From a checkpoint of a small transformer trained on Wikipedia.
Size: width 384, 6 heads of 64, MLP 1536 tanh GELU, 35.7M parameters.
Training: a variant of Adam for these matrices, 614M tokens.
MLP neurons of a small language model. Each row is named by its layer, matrix (down: output weights) and neuron, and shows model dimensions 208-335. Each number is 128 + 32 x the weight over its row's rms, rounded and kept within 0 to 255. Numbers have three digits each.
Before each neuron's rows, "fires before" lists the tokens most often just after its 100 highest values on Wikipedia text that the model never trained on. A number after a token or word is its count.

fires before: ": " 32, "\n" 22, "==" 10
L4.down897:114127097122130155071190145069090158125059107184079120139144165148145134121147139129134101095203115168106143085125128091079125146116136134108126145121147082137169123117131069133195117129190136124142131103163139166137125108056104112091100048134087184166148151180121118175112095133130115149174137127094126138132148082046106113108124083170165115085136060106126166142044109117092100167088

fires before: "| " 37, "|---|---|---|---|" 8, "|---|---|---|---|---|" 4, "Source " 4
L12.down977:118098115087140136126108095099075128171114121079150057086186098165106127143091099157127041132061086147125158129144134076146146129128095082160155134083111111141078085166095127083117152136115159150116143108169197096122109111137102117107069120140156071104168113162123161102107157121132110109113174124119152089181119068152181126115145070132124190150163143102115093128099152215107120081115

fires before: "of " 32, "to " 12, "in " 8, "for " 6, "-" 4
L12.down34:122077150115188130149208126130179040143147133164112196116156173128151127123158157157165148100123089080107172119098150175142140142089094153163126150118063066129132151152143114141133152113116192141084100188083169110099112135140094156120114192174121131164117190118134108117089134090133166134071077118120151195153156148153119152069157061138084136088081069125186047170164150148199164147093

fires before: "| " 39, "Cle" 14, "\"" 8, "\n\n" 4
L9.down441:197092116149090100184059134066084131098169080148095126124081148137120131116102116153106096151083126121091159119163151113136141093191144107100153112097102186140088136160173124121142123120084134186164115170102098115169082108109148073072136112151069148135129142131115086110155110176111204119135123160169142172131086137145100128062203104142125068119095072092092126135176145111142148145125

fires before: "\n\n" 30, "\n" 22, "- " 18, "| " 7, "|" 4
L12.down1392:173128164111157154137109146105146157141139171097153124148129136118195098092085133145133102127107098173103144136171102146112135128133096124067151152101135172040094185117208158147142157169145106136088113107079253119179099191105174136088147142125085130217093162147087172094081167138132137093139171198190085106127142100134139141083191085141103068071137110119152133144138119103139086105170

fires before: "\n" 32, "| " 15, ": " 10, "– " 9, "place " 5
L4.down750:116081158136122176154126141115114098181132083136111042127172175151188141133156127137086148091106083112116168102156196109055177171169130092175131155084109141055099150144146120126094159110103138151061112176109207089134085126116136155050121150180118135123180120139152128105135161184108124132103197105134071132133157094124141127096107054159125129154164122147177117150113079151137201167153

fires before: "." 22, "′" 12, ":" 9, "–" 8, "6 " 6, "3 " 4
L9.down509:108096101072144133133079141101136089147066166173111098109156182155178110138127135193134105092134142160162165110175165143100121091153096185084140155134159073053090121140117134041086143121092133115119138157104210111140109183094159116109126104098096173130155152185096126159147120152082086111133197162148176129147121095126145170158174127137114133088182111065131117169124068087141107128151

fires before: "| " 35, "– " 10, "(#" 7, "|" 6, "and " 5, ") " 4
L7.down1264:148161105094202166139138114113124068166124101139120154172134140172093148134100111147093168114156097155096029167133101083092142166117098121131100056118165099104124134126096157176161173161161123145141112139165148100085108151091113127108175183102107081178097146144128163190128081165139135113150166144170146098109127168142093119147093130105128135087109065180134112093192125181062154162175

fires before: "| " 64, "|" 17
L9.down1146:152104103116109072097148158143156159146125221134130143120124095118152134159132180189133097148107169144147147148158165138126157128093113166105131087186191097129060131128125141175087136147174178089160117155067098043119127132127123113135144127109141167152100118135078168107154072114103084121142088141121116131118081093078111123115164084067181095125158126092126133127137099139102135120127

fires before: "| " 68, "3" 4, "0" 4, "4" 4
L12.down1134:156139096148169113102095119152133130213093144167152174121131119135095117154127113188147125150153106096110142117123015135151118132128102152114109151093052077136114106122082125123228050210159145156100159170154191165166147178122112154125169077070148172106134077112146181116101087163102188108114171132143154125094139068077130141103120130124121126110070160132155145131123143068160065114182

fires before: "\n\n" 21, "N " 12, "Succeeded " 9, "ek" 5, "al" 4
L4.down899:162143157175103075177215131176138136087088088127152149203116124129120157153184124130143136108177155150156055187136119092118215058117150183118148096162135123120128168101161170134174112101091102104096171095109168157114128137154140104146158075088146133148178096080142149145128135140104109064108174138155139131065161161141138109090168183072062128056076155148118085094116063161133156118076

fires before: "\n" 55, "\n\n" 14, "- " 6, "| " 6
L4.down1122:063131073153121151113132144185152092151103104156147086158119104145179195132166042097085123114139148154101095149089098127123149116138064070051154134152229085132207110113108205099134093098096119120128087095141108085129122091141134161078088171094139131093126135140121119111119142122083118143128138128097150138185101151152113253116121198170113146137183142111126153169075092147127055120194

fires before: "| " 44, "N " 14, "|" 11, ": " 10, "- " 6, "mi" 5
L9.down347:140106155129112090124084158088156154108100123174101151163047106090105129070114116097102116136118086128074151204130143193164176113098130160139145123068156146155123095149105170255138141140166126133123124123144181094090076124160075150088171173195127124147099155113064183122140097131086161135130105180181148089131106100120153081138144129057092149086095146110075130127152158119074120124162

fires before: "\n" 87
L7.down879:144058118129107191166094139082109129102068070169154143115140148124160137118127184121167164136105165087120138099151130099145199111114144091108160134195111126136125141126135114161153118150101104167106171130136071120135139129139103137109112111131089098141141118197145082179116111169084090123128204130143170135162103093135106119120131117144143077094123098131189072160155163096092132149124

fires before: "of " 31, "are " 13, "is " 10, "was " 6, "in " 4
L4.down1010:117109136135144166169180155086142136120136154076139156072167117148144080132044169125072098129171114137168134113133118176151134095160134118103159185108130131082128144147133101112197143098107117125137150131161171176116155105077122152060185081134121053142142118154165165156126114158158158167146138059079160141075088116097151142103111140141133062118111094128226204178100124079129082110125

fires before: "| " 41, " " 9, "|" 7, "— " 4
L7.down814:125149143090147211125180116116087125159093111100120089167140173109115050102156103105137171177119144123115116109071157114094110138169115111127140117162115151184130099129109121156116121114122109122217088121112162132173139177119192101083063122137073150101119134098140100194135190150177158139205217138124141132075175124114122176059120127096093108149154130130081119083123130133137098074103

fires before: "| " 59
L9.down58:058064133077182106157117118086212114144155120185144189070155104162085118131107072111156099135103096146128124175096188126123112049097137097087108140146106120124106177106099108088133166131148136105150140133162135097109092108166142093155113143157161121229090123149132167129129162127132165181110110129079132111152115134118145124123117145154115158100118163106105182135183109143101079187139

fires before: "| " 39, "|" 22, "(" 13, "184" 6, "193" 4
L7.down566:119063158173123111152133119112116131185121086151072130119144166133184112165100118144096238150090085131062186098126060148065131126129098151167153110098061160056043116145096136118139112139169113116142171150140169115149108111139178121104160073123155137102084078084106116134148120135103106134093134135175128095103163131161135045142072159150120140106077156167123130118122097095077129082119

fires before: ", " 29, "'" 17, "″" 5, "\n" 4
L12.down1024:121128060100140127115125146187102121093113112178130168128215117128096128103113107119094062124141118127105122044120200173128182138166155145140142126111152188157110118104096132101145116150187170138175140098083236153097111139153102157085104064144116109174092126164177091168152127101158095141149143127204120136164144109094126186142134089110136104102143156128095102133111089133090209091170

fires before: "of " 31, "in " 11, "and " 9
L12.down389:113096123131109165144222137090183095157147113122135121172157092150169116109123149128178187068111140157080072226151120210121193150098124120160079092078150084160062155145182146110176153155213187091095135116156146094132113152183105135109109138167098151154148115104140108117137132160109148178116148170116140114128169074061102142158096119085070132131124110115093164088117129160134092148125

fires before: "| " 59, "|" 15
L7.down797:103150104113157155159113033176180097125099132123102108111141211085149101145176208154147138137171128107098147140116102138117125158139041074072130174113200075105092132106099149186141106166157094107195120141132137180144147165139142101199089128133143144153112095126122111080122129133131191116118094115122041093081116140114116146110108093124182150105124124114076129074111154113157112137097

fires before: "s " 60, "is " 4
L9.down1347:145130128086165083149139124087192191142129130162113140130112138140101068186141218200175146125113076159109169120127122124153137115106110085079118157121121087114098083147121105087144165069139128102154166138144225075179142145113151122069126121072110162150117121128132121189118159131085097159126161093155123105135158189102070180158120144102106097129135190174188123145153130134085102100123

fires before: "and " 35, ", " 19
L12.down875:103139122087154102092200110099102148107149164172152131103118108158155152079152144129139100173145127137148052144177121141116138117118147153160131135073133089137115154138186093104111060150087160204090182093080248108169145119099147135161158134123098140111161108105141094123141118062104067111114089133168134062124180084021159160097111117143115101142111153192145157110092129128103137171125

fires before: "." 47, "\n" 15
L12.down1091:108144131099076153131141117096114108096137135139144126109190101145202120060151116175117127120133149154174138198169172131179133114147122121091079041145122141119089096115117155108098156137139147136052139181098248067144148180163146124108120132122165107131177087090147170106103124151103119115167092160145122152086093126128088162076132114145158146120062105151099087138163155159134115122099

fires before: ". " 28, ", " 21, "." 10, "and " 4, "in " 4
L7.down134:141150090061103113125187136132182135165150123118164093150136091141131101139165070121116118131094114138075122217097150096130142109163118172130128140127116092164140138193079134141118056099106169079110119112143063119114098136149148084102183103163171110195109133185126087068115137187185087129139128157087077109150129113123153201154166136053101173091110165085137160155079121127131080113194

fires before: "| " 25, "(" 10, "|" 10, "\n\n" 6, "- " 5, "\n" 5
L9.down198:174133091139105143139122094114122137126121085118157152025157162125164104088167159154123111117150172114090161165178150149148173095112114072122091080028122071128110109170127104113117090057117165053104181126126113180142114090077115155158105145167151189146148122095122101130155167164118122117092138145143203130148124091123145169152108057107120136058168089111131187130103150126126162121147

fires before: "- " 74, "by" 11, "| " 6
L4.down924:078125125150147084117080106069137161168088138063124120136159135089141150123110119135169123130141134133113106124105163158160127130091171100119162103093152105105093116104152119109100121145145130190113089103112194041142090057129221164149077137174102092184139188088126149108110165088158146180132140202170094105133095135151093183134117063131195116125104203118144140124117096153075145130159

fires before: "." 22, ", " 15, ") " 14, "; " 8
L7.down1296:149061143147124119051171087104176091165172187130111152085140072069162098089160146112155141106139198129076105139124170159127064135145143111059058094107104130141121151086116176080135126089102135124112092111168148113117149130182070131155161091078190136129179121124145151089111165161154162171140128106081139137130084064136136101193185166097072126120133144122151138088077126122180136188128

fires before: "| " 24, "|" 12, " " 5, "Title " 5, "==" 4
L7.down901:141088154116136133136080153095114105111162107175083150180109100071128083104147069092139067075185111128162136203176142117154130132141103126088185165136095106150133092060146198143087101159114123122076123110113197141141134152166184075146120170129162090109147169111191162124119071117114136116139110119116124142123104089161110159107148065076152083079152092114093086141145104142167162149156

fires before: " " 28, ". " 16, ", " 13, "\n" 9, "." 4, "L " 4
L7.down350:183150130143063146132128127040089120211177193151120107134048071127105101140156132127158112095182144098140152126097158143116117065077186116154131124153063171147152150141140179069120138114123125146128128155138190087143161121126088144094206117110145128115092118194080129152114132159205161110112131137092218098101093107088106164110154185099122128147144104138128096161156105117181116129127

fires before: ", " 26, ". " 19, "." 8, "of " 6, ": " 4
L12.down822:117152127112168116087132120141123111154157123111104174150097126172166107171126107175124105184119126082154141105134134082147106109213132183140073087155173106126102134098116068140146120112165100076118093125118210145139098150081153134138110145152159119128141175137112154100103155170065129112171142147101081145099087116117069207163088116158115150116055121139168187166110123076134137109124

fires before: "| " 28, "(" 11, "U" 6, "0 " 5
L7.down421:170194191107114149141133141172174101087183135151143106138054140162139130120106151103140111120148170141136102102172160111024145098106154130138175098072123143140098165106140126125140085164105095153140136152185156175214110052075104119128158082090172137125141137174132102118123106106117134138100103164146055164131135133142080064111223120115100108171108054132138140120128184132149146153099

fires before: "\n" 35, ", " 8, ". " 8, "\n\n" 7
L7.down1531:130098149163113103111133135176148128125079153163102106195080106134128115131138146093109138154146102132113065196122129082193167163116126149122177129182097133164131139095115104125073161075143197111188148134116171088159157075117120166147107202104154131140100120152117081145091101139168148165137179069068166134061145111185133072050130152076121137112122174074127116087163090133045170122091

fires before: "| " 35, "the " 13, "|" 8
L12.down964:126172146104117107174096157128133172133156127134190101172082082126119085138064126131149094095129180157119167181134134142104087145083165140127123125195119124135122125134141129118138081142114111073101116123105167108102117105161136137175116101191152132181133155145165151118119165155193193100074139116142097150115130069122116133167141147117072160057102165127083138116110145129164091126123

fires before: "\n" 43, " " 6, "| " 4, "Notes " 4
L9.down1391:139152099157113080105165164122123127144125160109104127089149141109136073134060154183133181088132159143135134150174100164162147086117149134099169174188121163095124155197152215129143067135142152179144136078149049090087172161128076110118135110108042130147076100153125108103156147100087167142053113152159118113069070102170142099118143185133152128107167106131163137170117143105106076107111

fires before: ", " 32, ". " 12, ": " 9, "\n" 7, "." 7
L4.down245:139169139108110117098136151125129087137138152137094157131175152160148140128192072124123182122124089108126147115142088112153167161081105121068094112184112158122182151185171116100142152168127143103148082098133171165160148094127130100092107085083096165183119149188087115148130111126151115122161144136108151123101098144112143166128132140139090087116162111151160163157096124135065126172127

fires before: ": " 27, " " 10, "| " 5, "Turnout " 5, "F" 4, "place " 4
L7.down535:182152117125137152109109071105117140150095088124104213125141159118191092130145185156161145097154078168129086145154088159164107182111108134087154120102120129085100199165168088164143122119153155138052158136095155098144166157141078138143149168162107119135182121139219164069122134115109136121127120122133099162184088069130122117164198128111106075069069122105113161127113150121136178179181

fires before: "s " 90
L7.down494:165070175149154126059112136098168131107170138075157115114095139041108065135135096118176173184092154161106148152101135149057055178159132145169118130119181126121110125075172129192084157123102108114110088095159135084104070066083154128171170130160166128179113155130098126079134165162099134153120147152138111131139185148186159152173165193119086117174135093151134142094175161139165151174068

fires before: "| " 69
L7.down329:097134143171126129156131165140104101101158133109098134126134160161149203136156137136116211120121090160102149139189129120040116116112105124149147128122100142126114140162150130157108215160145106080157127139096210087062102087177148141093140036095103118135089047168052105132138089160061140126089132107155128150092144164197115105117133132119097093128152077131122137098163121137056142122127

fires before: "\n\n" 33, "\n" 16, "000 " 16, "500 " 4
L4.down590:147144138090175188074163082088033130095150160159193121152109177140093161126164092115080180119177163142093157148112156126076128120115087158182131108152188116129211135102111151128136117199096140124113194107112122111113094126150109126136163146126139121146157129130094160113139146091073153094128129140090135141180149123186112120096157086099129163073178085148204175170114108151093124127066

fires before: ", " 26, ". " 17, "'" 10, "s" 6, "-" 6
L4.down1233:165121141103206186146143071148140086132083128111104094157189104123097104132105118162104091112094092094154161096124085113171142147086144159107137159105084128158077119148113186097147146145167142173143097140104172093172176153125108105121119117158131179152125129151112129174138123128179103120130122077130118089237077055141103128091145120130107161143125157087075103153109148149142150094133

fires before: "|" 47, "| " 28
L9.down1242:122095190109113175132133113144155135154179100183125118124159138106158103087128124137164189104088138134107114188130114151154180132121108159108096116139131153145124151053157117159110097116138118144134116065111186107058086085152103138119105174122165082129129136164173131123090147189120109194149116104101068160124078105130134151146186094056101099077156119122121064095117152099114074145141

fires before: "| " 48, "/ " 4
L4.down1006:146144133186116137141099154142045118157099083159155123103106118200255194163093142139113164122119083106158121111116146178087106095149119128112160136136105111110093176064118102108156118138141139205092096115137156192140099120115100131153167119172131138176137166159110100082129146124119109128146164118132075130135147130089112115112176113095111099153082158135144162159154107157150117139187

fires before: "| " 41, "Loss " 11, ": " 7, "Win " 6, " " 4
L7.down951:167120140051121134108154076130130097149116152098122124108086124135131098097109133106122051170113146154130098087206135116163142143195127093129140133140089158111103058127161139117140101122111100121134168117139205169177145098109144063081123128179070146137198155126074130135120145076164145151126152112103145111165101079140072175128110181138131118139129132117141103128101126059144104129088

fires before: ", " 24, ". " 21, "'" 15, "." 8, "-" 4
L12.down1339:163098159133130063119155127167127129171128056090146149141113094122157087088188186114139186071105144124092180155110137088152143172044150163071151102104154138152165150136093153133110120077156145070146125102050132110177111131158039097110113080164108096122144128202076153170149148127103143135131112197097103112160153101109089132193167170128084104159072106110105102140087153100113060113164

fires before: "\n\n" 46, "a " 9
L7.down795:122100178115082119118116061150103143113102119145139088114123167092123156095094167153141152164122154089122127135118169167091176103126094163143087133176126153137150168106129137163084134196116116096175111126127118138177157136163152110136173136113111095159040128096179151076135079172116137102080213124155144107088160116137140149144114125103111052130146134153128125143129098099143117170108

fires before: "," 25, "." 25
L9.down1107:160057143095136148170170091149103094165143153136109133091097128124165120193168148149127208137141086062126160161112126159120195072174126122082103113153140124123134102129100161111139133109100117113107128192142164088094142099103135085074129174121108038078150127087147148129110136099119079154078096179161118137104130179204109165114152155086120155129123132151202084167123112138178130137130

fires before: "\n" 57, "\n\n" 35
L7.down425:141105127087108174159093154079126159132142112123143118132132135098191109121184120104136201173148131128140147135137119163083162109104132118116160091140188165123118119082152053169145163122155141154136171146150131143132135086147172106097166137212065108129103110163144144163101134174118125075082092161124111116163158119098111143107111080159216055190106108143092101147115109158108195127081

fires before: "==" 58, ", " 6, "and " 4, "career" 4
L7.down154:129141075114157117108084093202106154106118130134140154098163138165104145110114147093167170080138112138064094154100119122104149094102149145115131120109114151105111110039186122162116139100082152108141154116115127158147109125094101128164119133145079122094169099139148115048126108102107094164141138134143146122111160100127144125106051101145139130071096118147132163147126157132115159155131

fires before: ", " 26, ". " 21, "." 9, "-" 4
L4.down1351:117143114172143125126133125194110158149129153076077145116153113164137117125174119121134136115092126107119128150087167090155196153138117174150104152119139180133113160143166078078151203073108148134130106105126179139110114147119152152071099127112173150166082161205061118109129143143171148199135135168133075132089136120146117154097185118114119147164120069140101126146115169143178118096124

fires before: "| " 38, "by" 13, "pitch" 6
L9.down863:130107135085155080104141177161184201164166115082149123085174126102139082151107126111135104090116100180171177104129155164067151058130157111162174111142096135121067128125090192172101177123144131121140150165090184106133118057138089119101136141138077112126102202205045154144140106137078074111111073098106158181124141143115091118134095105142150137191118164131157125140146117151093175084113

fires before: "| " 27, "|" 16, "\n" 11
L9.down1319:120160185122158148168139128132155099195105108113107114089059076147088160116159134181146089088156164082112150096144126096110192182126098161134125109108081144183106094149085157140110031158158114107123193128148188137123114164149165081122090110059116102131211155119156139104134105111074139110209132140147144060177115129079115191117127067163161150137160153171171155139149115169114081153131

fires before: "| " 61, ": " 4, "|" 4
L4.down716:123148124095165151125103135211092185143118128070058142060146152127147112113124149119119118151100174111129118215145138091143060104157159149078190097165147092089100115116157085135154092063077101115113119122143134104128093125129117176191095166120185157156115180167087126156108161133144107142080125189139172136089184152128136147063189137128116176118087110041137110108173127137076142101132

fires before: "| " 42, "\n" 10, "- " 4
L12.down484:216114122138174169141174136154171105138129139144095190104135093090155129089211072142127128098109131117113095122128109160150166123115098116152128102117051107145098096167159150166070078135141115076088117135154157114138102168144129120109108110067129120116101115139136150151097182164069164165125134127134141087165113126144082133126120104170124100161195147185159128135194152134185107057131

fires before: "N " 23, "| " 20, "°" 15, " " 10, ". " 5, "W " 5
L7.down513:143179161139156082184169148078123124174099140144075129145073121183066115142119139134142135137146070121102121153125079117116141161142120169145145138100081182059150140128152098114156136150115100108134123104130120119082109081130147097161162095131117136169114118120097135177102101120167109133125135151149103129128072111105167081151114160085131133157070085134137137139115140098134104122167

fires before: "–" 21, ": " 19, "." 11, ", " 10, "\n" 10, "\n\n" 7
L9.down283:197086135113118086099111122094117099175094172144110133138138117096172107155145172094090059029104146144079125106163091068100170121170147144160155111156141109134123082128100168120067107137169167118140108132187188118123126073086169074175107130152049159199167101128152086118125122165213103076159164101150142109067160108188164134119125174219141058128184075159134117153107128162102159143134

fires before: "- " 47, "\n" 21
L9.down545:124091115097060120196099160090166154134052136188105163104116161158105118115165139133184150178104085120104131196097117133106149152120156151132156151130113161087127096105142041176049099168145138145134137175085047166150083103135139116078117104157171130157123119151100099076152162131134163161173070138146117168091117075138122106094191120083114159126114091121132147117134148114141115092143

fires before: "| " 37, "." 17, "," 10, "; " 5, ". " 4, ":" 4
L9.down776:136153083066080148110094143161066115151164114171120147132081134152124153146155132178114091063164124101111113085130130157157135142118109121129143143127123147105101133094124137098151131131145098122124134107093255171133082136112172137107163099128104112134141111189115090181127116164069111092117130120122098068063102117138165119120122146120104158149152124071116110118126109121077202090131

fires before: ". " 17, ", " 17, "\n" 9, "." 9, "., " 5
L9.down395:169098168121145116104190162074167127117149115107151104120136150092111112095139087127144105163148103131151098097109194138108151129112159099143116158162116165088069142185099109201084139127195181066086109144166187067135092085123104147111133102117147059154151184146102154134127180165184121166138136164092144093144104123071138113145094120105091079135105126164164166136076114126138128125145

fires before: "\n" 31, ": " 20, "==" 11, ". " 5
L12.down416:130095136139152077149168140094098165213126136119117128160148130126122114086113088083179141141169108099071156150191151167093161141123139109088157133137086149127124123122149153101091133138098122155098213057119168180109149062068138102144096064123123143143132135171104193105129158106098061090133147103105116134092163089087156137133183119134138096173146110077160115143166075103070169137150

fires before: "\n" 82, "\n\n" 15
L12.down384:108142113107126114157116152110151156153114139102112177169170083140149141082121163136182147114134167072089103163144090126141187094094157165136108112167171131103121159146195099172156100164144169100084103175100135133135068131083118161095145077124177116171129165130140130124108195172125135107149130145112072167154156089130117077137218086107113096141152162222156123129185143124102062110155

fires before: "'" 24, ", " 17, ". " 14, "." 12, "was " 4
L9.down15:106153156102071153118135162148190114143110128128126080139078099150117112134119176085126087091106134136138089134127123170207124157185163197083140136197140147087122145146117171145149086091168120119191098146100093122111171158143113104110100168127114159135129108155166122146099148092132143121163164132155101116175110163109090153072199130135160108160077172073118185138061161091109096097119

fires before: ". " 28, ", " 15, "." 9
L7.down1328:128116063163102135160090120134182122144095105190183088094110150085086111161208130115138186111163146147150169157137149099115158167095145163127176142113034175134115186111128093166160111124113134107129069129131188205192142142100110111115072077158142100106143103193155114060102096109121155136165153141112106156094097072157169175096129095140146140115130121165116110092090146071180114119129

fires before: "\n" 30, "| " 29, "|" 13, "." 6
L7.down276:149181182130142090119117206128163089105128161131109166067152155172132142094166056161140120117175175150117137140122146161149103116165149155139151133180188132126088127076117166129141119128082103134173190101090124119102149129124161098104137124053146120152114153096124146138119123086129134146106154094103102101082166117138073102134123095096198146154141087117129142164186097168092096115088

fires before: "| " 41, "January " 7, "the " 5, " " 5
L12.down212:094082133072110069105136142169125106118065160131126147156154138136048065122091110144137111163118179155141131084129142123117106136084143154144059145077151152141144105081096131094133130191137119157102141141160107101137134172088200120140134165216176170155133154108145088111129135147181148167136192174141109106172107154184133129123131115149104169128180176095122092133148121159140160097140

fires before: "of " 26, "the " 17, "a " 14
L7.down116:117126131100195143088095121062069084211091090152128115157149117128146097126092111171173192118154146131146150130062153109166105145132117104104127126127093175147181171127125108125171176148079177149152116113198133095073162160114127100126145186166157108203118138105214166090111126139150107137161197148105126137165106113167166114118170087159096111141127100157124070123168146113088119133060

fires before: "- " 90, "| " 9
L4.down1082:114123143173145092107089101113109154182126115112172136065126132169129169136125101121147138133220135146060163148144170163133144097068169131092155125080140111144173179145130158091142099095149143134156145072129139131094129102206185181108111168133075097206087114120147113106115126153125158139130138208133141109107098136161161178122154138134168134118132161144124161169154064113089145116138

fires before: "\n" 63, "\n\n" 12, "^{[" 5
L4.down57:123099059116153153197179153118125118106110177116160122107126109088137152118132143144056139153158116135116105183146167148150158165146147144095182133123255106106161128130087097107141128127134148181132122050110156127134151111169079071103071105062156074117091090199134150103135106104113144107186157124118093131135085176182125069110097135117147116066120139150130189149176162167104148090127

fires before: "the " 39, "\n" 11, "a " 6, "their " 4
L7.down273:130053240122179133186119146169106149177147152128129059139081120078187118112124085166068152110090139102152169160117166178148118178103078117162167138123075165166052112165140113144154134130126134096138114109111110160162148097146189161179127129172091136143117141144180165074123101159110079145070128121114195117155092115165136110194181139098071138094057143102122141105111141141095139124116

fires before: "s " 69
L7.down949:144126120146108078120125118137203203132107127150137198062158110174117117188124136142105159150097153116176178135102127200138106120115136193149114108103164123135100150118147100093111132150102107097060109115153137117125033044118093135147113151128113165142100097118076134077108127152133173168134146080124154152119147099102085111180104147056085156122121131125142109112103089126127166063125

fires before: "| " 48, "−" 7, " " 5
L9.down74:109163177174095079129122148150149162156126118121138139138172073146074075096173108164163144099111085121129132126149124229111138116150103131116133085094141138112105157179162138150125109140127117082088158115187204076176084102097118115034178143077167123146117078138094195151152116072142097116063104124108105134134171079121129129191122199064125135130098125158154129158175115146117129084123

fires before: "of " 23, "by " 11, "in " 10, "and " 9, "on " 4, "| " 4
L12.down1174:118175098045075100133146107090123129155139135211128135111148155153111127131134074116153120111126151119152105137137185130151099111152113128128125086127137132119082072087111174104093107107109168104165173152144186075162159110137085105095094127189149058135108098112114090137156173134137212127137117112097105180125153151169089183066094150124135147076165165166152112125140142114132118162080

fires before: "s " 56, ". " 4, "s" 4
L4.down805:140160151124060118137088157193135126149156196147107104159105119141192084134125154164148152110142104113112150172169142094145127147098125184181078203130146110084082171136137150184123141160091114096124111124159139084135107136135129130150096214104141146124104176084133142110122151153125156136134111097074020128144117072108155169142163123110126176144069103185130132138145164043193072149138

fires before: "\" " 26, "|" 18, "| " 12, "\", " 7, "\". " 6, "\"." 6
L12.down1206:061096189121149118140136122119100150139157153109141165074157182116185138075092154091114095112135128176124196178118119109176107114172167146128113127113132146180113080110174175137108109093076144178129108153130107117122097086076060098154107104109153182113135138083086115209110097167131156142025173143150140122155130150071164179114140135153176149132127112125165171149072147113111151108085

fires before: "| " 51, "\n" 33, "\n\n" 5
L4.down84:179121126110094111156050127143147132155138192243116103145087138119132052127160225140159134147113100128086151124163129117187147151108180166092103191149069191117105144069176121132128135157098082112135134091153084143124156142217173124105131174143114105172118089117124125116114127132173164116131115139120141116108147061044105073106121134082092167109083078091167089164078102077098123136108

fires before: "| " 24, ". " 21, "; " 8
L12.down1068:120176080139129154174094102139180141195133154158133170122158142113148100091128150114092117103082105186160090117065079136145077118134115129185186096153149085121152137106142182103090209155159098140152182122123255077162186118137099132112126188087127102115099164112137133095089107137112063103162140135132105164128146138153103117114074129090159068150064152149155108233141143114111145120119

fires before: ", " 23, ". " 12, "." 8, "ar" 4, "E" 4
L7.down946:119117079096147114125177126160162106158082174164103184104129132195144092044132159083127139134149104119123128080097076109164132189141111141115164136179161146135114155168092129158164111102150140062115131122131113163090175115158097150127100129132121141155076163111109140099123070120154137167154156162142145086097154126083156143109123133107146133150110121168101089141156132020056123157099

fires before: "," 24, "." 11, "2" 5, "2 " 5, "5 " 4, "1" 4
L12.down983:122115149138182129144167123118091113127066162149163115165110137138104108144083097127108133128106121135135168127122126115086128152143132110108094124095160108156123150176157135095075125096089133072122090191148157144121120125084140065107123148110167141175117139160113137101110166134089111089107169119211101123120102219133129160160091157134117078067147111184162165071136145086121103067131

fires before: "\n" 33, "." 8, "and " 8, ") " 6, ", " 5, "tion " 4
L12.down624:175130170110104149154123155118206114104084131148149126123088162186143071142151094130155154137078153188141087083164097138060158185113143181116159168094140141096103092114155063189146083087104060152130129139117198180151101141145151149125150095136110123147138114158148125129090107147149163122144110110127106106140115078106128151152168225120112161122122133132117135080124138090107110202151

fires before: "- " 73, "by" 20
L4.down330:091120134156193076070086082124114112184174118113140136109101097159140123112103095117156094159142124131142178161096119138177148116085125150129140155052160129117147107136144152096126090123143138135138067063092159102134137077159183192131139140106118065160131114110181161045120149147172125141117142182125116088085111136134164097167118123133179138139115187156061191174132075135137137136119